config.toml
n_layer = 8
d_mlp = 2048
activation = "swiglu"
norm_place = "pre"
norm_eps = 1e-05
init = "orth"
optimizer = "muon_variant"
lr_mult_o = 1.61
lr_head = 0.00834
grad_clip = 1.0
schedule = "cos"
seq_len = 512
dataset = "wikipedia_en"
MLP neurons of a small language model. Each row is named by its layer, matrix (down: output weights) and neuron, and shows model dimensions 80-271. Each number is 500 + 25 x the weight over its row's rms, rounded and kept within 0 to 999. Numbers have three digits each. A neuron's up and down rows have the sign that makes its largest values positive.
Before each neuron's rows, "fires before" lists the tokens most often just after its 100 highest values on Wikipedia text that the model never trained on.

fires before: "\n", "\n\n"
L4.down1396:471516507486487493487484502522420492505485569523514538470500489460520530492518496496492490543465459487513536446493517434526491508500504500485513442506508423521546466503487523527476489464510497507484489545517494504496513527503513481499491516491506518486489469452534473499512530482517477498497496516436496498524475503541493510528493524492531511473489506501463482590507468475465462503522482505486481499513509525512492489497477547506522501506631485514491474533484527498568503529517492487534493499471508466469500546529521457456486585494513490533510512486484516486500513517509508510

fires before: "\n", "\n\n"
L4.down856:520492537509518488528510541504469504483514524525528462497529492471498467432478484547491529524502532501515555461514487518524528511496441491481501547499502580488529523485508483520494495531467520498539521519521509467517485475508507531474538515482497525497513498450502509445486511517534514491508514524529485491517488516542504484506527505517528475497475494540521476524467511521531509505464538479533567531552472526491529504515491520534508520440510494497533516521494509519488517493493493516528520513540470520544528489478488472532542469511484553457515550509469469538525481491505511510

fires before: "\n", "\n\n"
L4.down1310:520489517462505496509494505502450528526517512489483535497526498523503524525549488536514448507488452508486493471491543467529436489464479483471508501509516477475512515556526514498504524484485492518522479526480529499515518502484506476483494456497498490499503543492458482501490542461498489549528475527460464493453490517530490477512497478466527519524480514518496493496515439499492514486516540555524466481490505545505521508519505514500494496527513460448507534500521499498491538508508534484505473482479542484454483499487536486477490467526508532523514503508495508502512493512516536457

fires before: "\n", "\n\n", "| ", "- "
L4.down77:537499501480534511456483517497410482557520507526483513488476476529503536499513480514489519551489488502521476466497514475520478473480478505481516482527454483526532473462500503537495512471498482498501496475517470495502478485462516491506479496499523489486492493555496499513488488493506506503528508519491480518537503514512495481481468487484551511463489515472479496566513458485494526511490505503466496469524516502470514535495529536499505489524545484500452515506506516526498486499475508530520537479515515464462491487518518480524504541490497499499477524510468552493512512484491526504

fires before: "\n", "- ", "\n\n", "| ", "the "
L4.down82:504522487469535501484536534501513497472506492488507542481535507502517448502510473481493533525487504515506498487470519554527492514480518507515463482490536595495467499466516523520509522497472487487491510470509514489487526492507520530488486523545461475527526524523477521488477535509478474499523473499486480515503542514491493469502429515509481513495476496540483520573515463482477474514478492511476534528517487520473524497506516503515486506468523488468522523455517481455446504519491501485497515471524459547469503527532490504506517456529459494461533487512473479475527477496454508475

fires before: "\n", "\n\n"
L4.down1162:497517516521522518537546506494553480504478496528523503536475534496492494470500531517493513530506503481502499525499557537520480498474457477486513491481490641466484498485509523505505535486512512462539517484512571497503502496489486489514501540512480529489473501490519530462460517501505510497512518497527484486499480487505510504527478522504483519497539480484502489410473518516479453522508502533516547519511478489478503527502458514516480483486555566518517484517513529478504496491480528514476524494475550503498459462449457497473488459560491495512525464499518496518483486503525493518

fires before: "\n", "\n\n", "century", "s"
L4.down975:511493486515523463537448496456484471507510476529501501482466515498459493528495498490512496503474522445538550466535501507465489477497514497463529450472495572458504537517516526495516491547519510480506471497465462562508496495456522456497475481519519445521518516537501510548494555522523547482505528538538447536505505486498503506486527455524521498503519501541476477470481500495506506493494512493515486491450504451500516541457490486454506464476558531443508456471497494506531466512489523502484527515491477495494466519508504479484476475471502527508461495483526500521485484505492488487

fires before: "\n\n", "\n", "m", "W "
L4.down2034:498487494489497504522506499550502496465486535508475475494480492527505484530474490530528523483463523485536527479471525495534534437522513513516497500518487460480478492504479464477480492495537536443502479513503516538499450516469511527507495467560473503504509437485471527509509493492492522503450505505511487496520518494468499492562464534516483509486482483529512526530527531477516502473467532472531538549459558498492531536461499475512551468522508497481492470518486534490508494507520491482481517469496504485488502519516486470529438477456497513473481494500503508511539490545484498484

fires before: "\n\n"
L4.down1219:470487521490519489490489533501518475476465515477472526517517476475522478496473487529498495485488507491486525571492475535459499499494509539497502469528467456520532472464516436497513458474500503512534496432516510544478475527469509550490540497493506499510463503479440522556506538481508535502513522514466503476503506520510498546506473484499524515502486516459493522512539535502540539527512526501497458537478496497501509507573474506473469483519506525481494516490467546514516472495499527487462535506498492502496510477521489528539477528505479528518488497463510462511531497453500495488

fires before: "\n", "\n\n"
L4.down493:497448531503493511519499532530519493502517491509510482444466539546469470505469479488470500504533454500462492505499486439489548507520523553490533544459507650481536492491551494517504503520499470488544482492529473500540484486494504511480525499473482553532491513467496534512459497515521519471543532531475517535484538511501539489483495517489466496525509492505542484565462523516536507495510534484506512521515479493468485506531495490511513484476581499497498467473538516576509498485488480518511501498520488487457503536477548509489455445493484514534517536510489490498470503484530510536

fires before: "\n", "\n\n", ").", "."
L4.down1409:491426530506542482507494477516510494494486456497505474476461485488496482509468516516503532481516513477508447520497531504511512506474501505532497494516475566524472489528483498497456480511528545499508452473533520509523498495485473525539522503502525530493462497504478501529465520450506521484458519486495508531475483523491520522460508503520506508451481508492479488487484496485491494499479526528502510511430502491498494508539510472497484510494531521473491456499467552523447479431507534525504515503484474473481510495504466514501470494478484525474466461515507433495508501516487510508

fires before: "\n", "\n\n"
L4.down1783:529481515471511493539522506477476499544520508433492499508554485502506517535520492502491537519496485491533500457478517525524502525515489439481534478511532504511475489548542468519528472506512485508489480458519464507494486522499522492489471491526519474465495504516499472545494536478484524451502478533461482529540504515499464480486512472509520460530527505515486495532563494502515496550505532551484495525459455488501551529518514554462517494510501484532507490502509521457532498529519541480490529448481509512466502509503487461504458512505527508492504505528559528495516477512479500465

fires before: "| ", "- ", "\n", "\n\n"
L4.down2028:522500481522532478539477515504500510466529462513514477487459520462484455528481505480485456529471505479518500502487448520505500521467506491494500515496479735502520515475493493489500502526495495483475463491503519496534499500515469511528476513469514510500517490486542531490505540536518520497513493477490499505504475478495472477515460509538519482509485481557513475526504488478488497511552501486475492516512489489552520545481509501481541526514485478473530514477496516497457461515493488494503499513496490520520515524451510503552491467543510469502494505533480553496502515480550485469